From a checkpoint of a small transformer trained on Wikipedia.
Size: 15 layers, width 192, MLP 512 SwiGLU.
Architecture: RMSNorm before each block, learned and rotary positions, untied embeddings, normalized queries and keys.
Training: a variant of Adam for these matrices, 190M tokens, 11609 steps.
MLP neurons of a small language model. Each row is named by its layer, matrix (gate and up: input weights) and neuron, and shows model dimensions 16-79. Each number is 128 + 24 x the weight over its row's rms, rounded and kept within 0 to 255. A neuron's up and down rows have the sign that makes its largest values positive.
After each neuron's rows, "fires in" lists the words (lower case) most often at its 100 highest values on Wikipedia text that the model never trained on. A number after a token or word is its count.

L9.gate2 [140 123  97 152 120 131 129 145 134 119 156 118 125 100  83 110 138 166 132 160 139 119 144 155 113 132 111 102 141 149 165 127 164 144 177 142 135 147 133 133 141  98 143 148 168 130 137  70 153 168 164 126 132 106 161 144 139 107 117 108 110 157 143 118]
L9.up2 [119 128 112  89  94 152 132 144 103 125 134 113 123 111 113  95 127 119 135 186 144 132 109 134  98 127 164 125 154 115 125  83 106 138 142 129  37 115 108 124 142 112 146 144 108 143 114 140 141 115 136 136 125 132 106 153 114 153  96 136 158  89 145 111]
fires in: "they" 39, "players" 8, "men" 7, "artists" 4

L9.gate248 [111 157 100 143 165 117 125 137 114 153 136 100 123 109 121 124 113  87 115 145 122 141 151 109  80 160 171 121 129 126 143 113 104 166 133 145 151 144  90 138 111 113 159 118 108 119 121 150 146 136 117 134 111 104 142 141 110 130  92 124 116 173 178 148]
L9.up248 [132  95 134 123 114 128 117 113  98 110 131  91 143 110 112 101 122 127 140 128 134 127 149 134 122 109 148 147 133 141 161 123 132 122 123 102 111 112 118  67 152 171 128 117 123 150 115 122 121 108 175  97 170 132  95 133 165 152 118 154 153 128 167 135]
fires in: "they" 14, "men" 11, "who" 10, "women" 9, "few" 6, "people" 4

L2.gate152 [101 156 117 170 136 166 136 118  91 141  91 129 121 128 125  87 136 131 159 116 105 108 108 138 112 106 105  75 126  89 127 121 150 142 102 123 116 109 188 119 121 161 134 136 135 138 111 142 156 167 124 141 149 103 117 128 112 114  88 118 171 105  97 113]
L2.up152 [126 130  80 110 144 140 136 136  99 156 108 125 124 125 126 120 107 143 121 158 112  95  99  99 101 156 135 147 154 129 170  81 142 152 135 113 151 131 136 142 102 136 145 131 115 131 127 137 115 133 161 143 122 161 150 144 138 128  99 151 127 132 118 124]
fires in: "record" 30, "recorded" 8, "began" 8, "end" 6, "started" 5

L10.gate120 [124 133 150 138 123 151 149 155 138 177 157 125 126 109 120 130  76  93 147 111 112  83 131 148 139 172 177 116 118 136 124 119 136 146 128 144  79 112 155 118 157 144 130 140 133 104 114 111 118 123 116 147 124 131 137 114 131 100 113 116 109 135 137 120]
L10.up120 [114 120  93 101 160 111 117 139 109 152 172 125 151 142 159 114 135 124 159 136 136 153 127  98 124 154 149 156  93 126 113 116  74 167 148 111 129 130 156 160 139 116 138 110 138 143 108  70  73 148 108 151 112 110  99 128 126 109 121 136 144 141 130 120]
fires in: "that" 28, "make" 7, "whether" 6, "because" 4, "demonstrates" 4, "takes" 4

L2.gate505 [156 163  84  73 100 120 103 138  56  82 128 134 157  87 126 118  98 166 126 151  91 127 108 108 128 142 128  95  88 107 111 126 118 136 100 117 121 115 167 131 132 174 138 123 136 110 106 172 125 113 144  63 172 151 119 118 122 134  55 133 140  81 136 132]
L2.up505 [137 136 126 100 121 143 127 102 116 150 178 139 168 140 155 129 128 131 159 148 133 115 165 130 130 114 101 149 129 126 156 159 147 187 106 127 169 126 133 135  89 151 140 115 142 155 113 115 140 116 148 120 112  85 143  72 118  97 142 117 127 111 129 115]
fires in: "was" 29, "were" 20, "first" 6, "became" 4, "two" 4

L10.gate495 [149 153  96 130 127 154 102 170 116 120 133  81 102 108 130 116 144 108 168  92 111 124 183 140 121 124 151 104 123 135 152 154 112 105  79 150 119 149 133 124 143 134 101 160 134  69 139 128 106 130 138 124 160 142 157  90 127 150  79  96 142  90 151 108]
L10.up495 [164 113  95 120 162 129 127 118 120 121 159 111 100  80 153 145 164  97 162 135 109  83 161  82 169  89 130 168 102 124 156 119 135 135 148  91 125 137 150 116 139 129 125  73  94 145 102 132 127 141 157 158 142 129 128 143 135 161 140 124 109 178 114 119]
fires in: "that" 65, "because" 16, "however" 10, "but" 5

L3.gate183 [110 118 136 156 139 140  72 111 144 150 103 159  91 141 125 117 127 106 132 117 149  94 149 125 142 151 191  92 102  99 129 129 123 153 127 111 142 175 149 108 110 146 113 161 150 155 136  95 103 141 153 121 150 114 135 144 176 122 112 122 147 120 146 139]
L3.up183 [129 167  95 141  99 136 135 131 116 114 116 140 103 143 166 112  87 168 131 119  90 146 104 142 123 133 136  86  82  93 117 142 148 101 131 124 157 117 109 151 115 159 116 134 143 121 130 111 147 131 159 173 106 103 109 137 117 158 150 162 122 121 131 127]
fires in: "two" 27, "four" 19, "three" 14, "six" 8, "fourth" 4, "son" 4

L3.gate289 [135 142  99 125 124 124  99 144 127 126 110 100 108 105 153 168 111 184 128 161 131 117 137 120 105 138 159 123 119  85 120 149 135 132 109 135 136  83 130 148 122 157 139 122 106  72 166 139 101 114 124 157 121 113 117 138 111 105  70 149  99 125 114 132]
L3.up289 [138 120 167  99 134 138 119 130 131  67 134 131 103 151  89 115 154 115 133  85 161  98 143  98 120 143 119 148 131 153 170 121 124 194 121 101 152 112 126 108 109  75 168 155 108 144 122 134 160 105 117 121 139 124 122 142 123  95  89 156  95 127 169 123]
fires in: "had" 37, "was" 24, "son" 5

L2.gate365 [103 155 108 151  83 184 132 136 102 126 132 114 161 145  89 132 117 149 150 131 126 153  82 129  99 110  79 128 136 144 162 114  85 101  93  94 161 152 149 117 150 149  96 133 182 165 133 164 136 127 140 102 128 143 101 132 139 125 116 138 154 128 121 133]
L2.up365 [126 145  95 150 119 125 150 121  89 139 122 133  85 137 127 129 155 139 124 102 143 187  78 112 119 134  85  78 115 107 128 131 143  96 149 151 128 145 114 118 123 135 135 134 118 117  68 141 137 180 116 130 105 163 131 154 127 129 136 121 136 117 135 141]
fires in: "record" 27, "number" 8, "on" 6, "records" 5, "recorded" 5

L9.gate336 [100 143 135 112 152 140 100 126 109 157 133 106 122 138 106  88 130 121 161 101 154 106 114 121 124 123 158 101 112 135  98 182 133 109 114 165 124 164 140 101  98 120 101 102 128 137 117 129  93 167 132 158 111 105 147 127 174 116 139 131 142 103 119 116]
L9.up336 [109 163 113 135 102 148  84 137 154 120  96 122 145 154 130  99 101 136 160 174 132  98 160 143 104 116 107 114 108 117 138 107 185  98 102 156 101 152  81 133 139 155 105 102 154 119 129  72 138  98 124 164 133 113  98 175 167  86 117 137 137  85 148 149]
fires in: "three" 17, "two" 16, "eight" 8, "lightweight" 7, "light" 6, "six" 5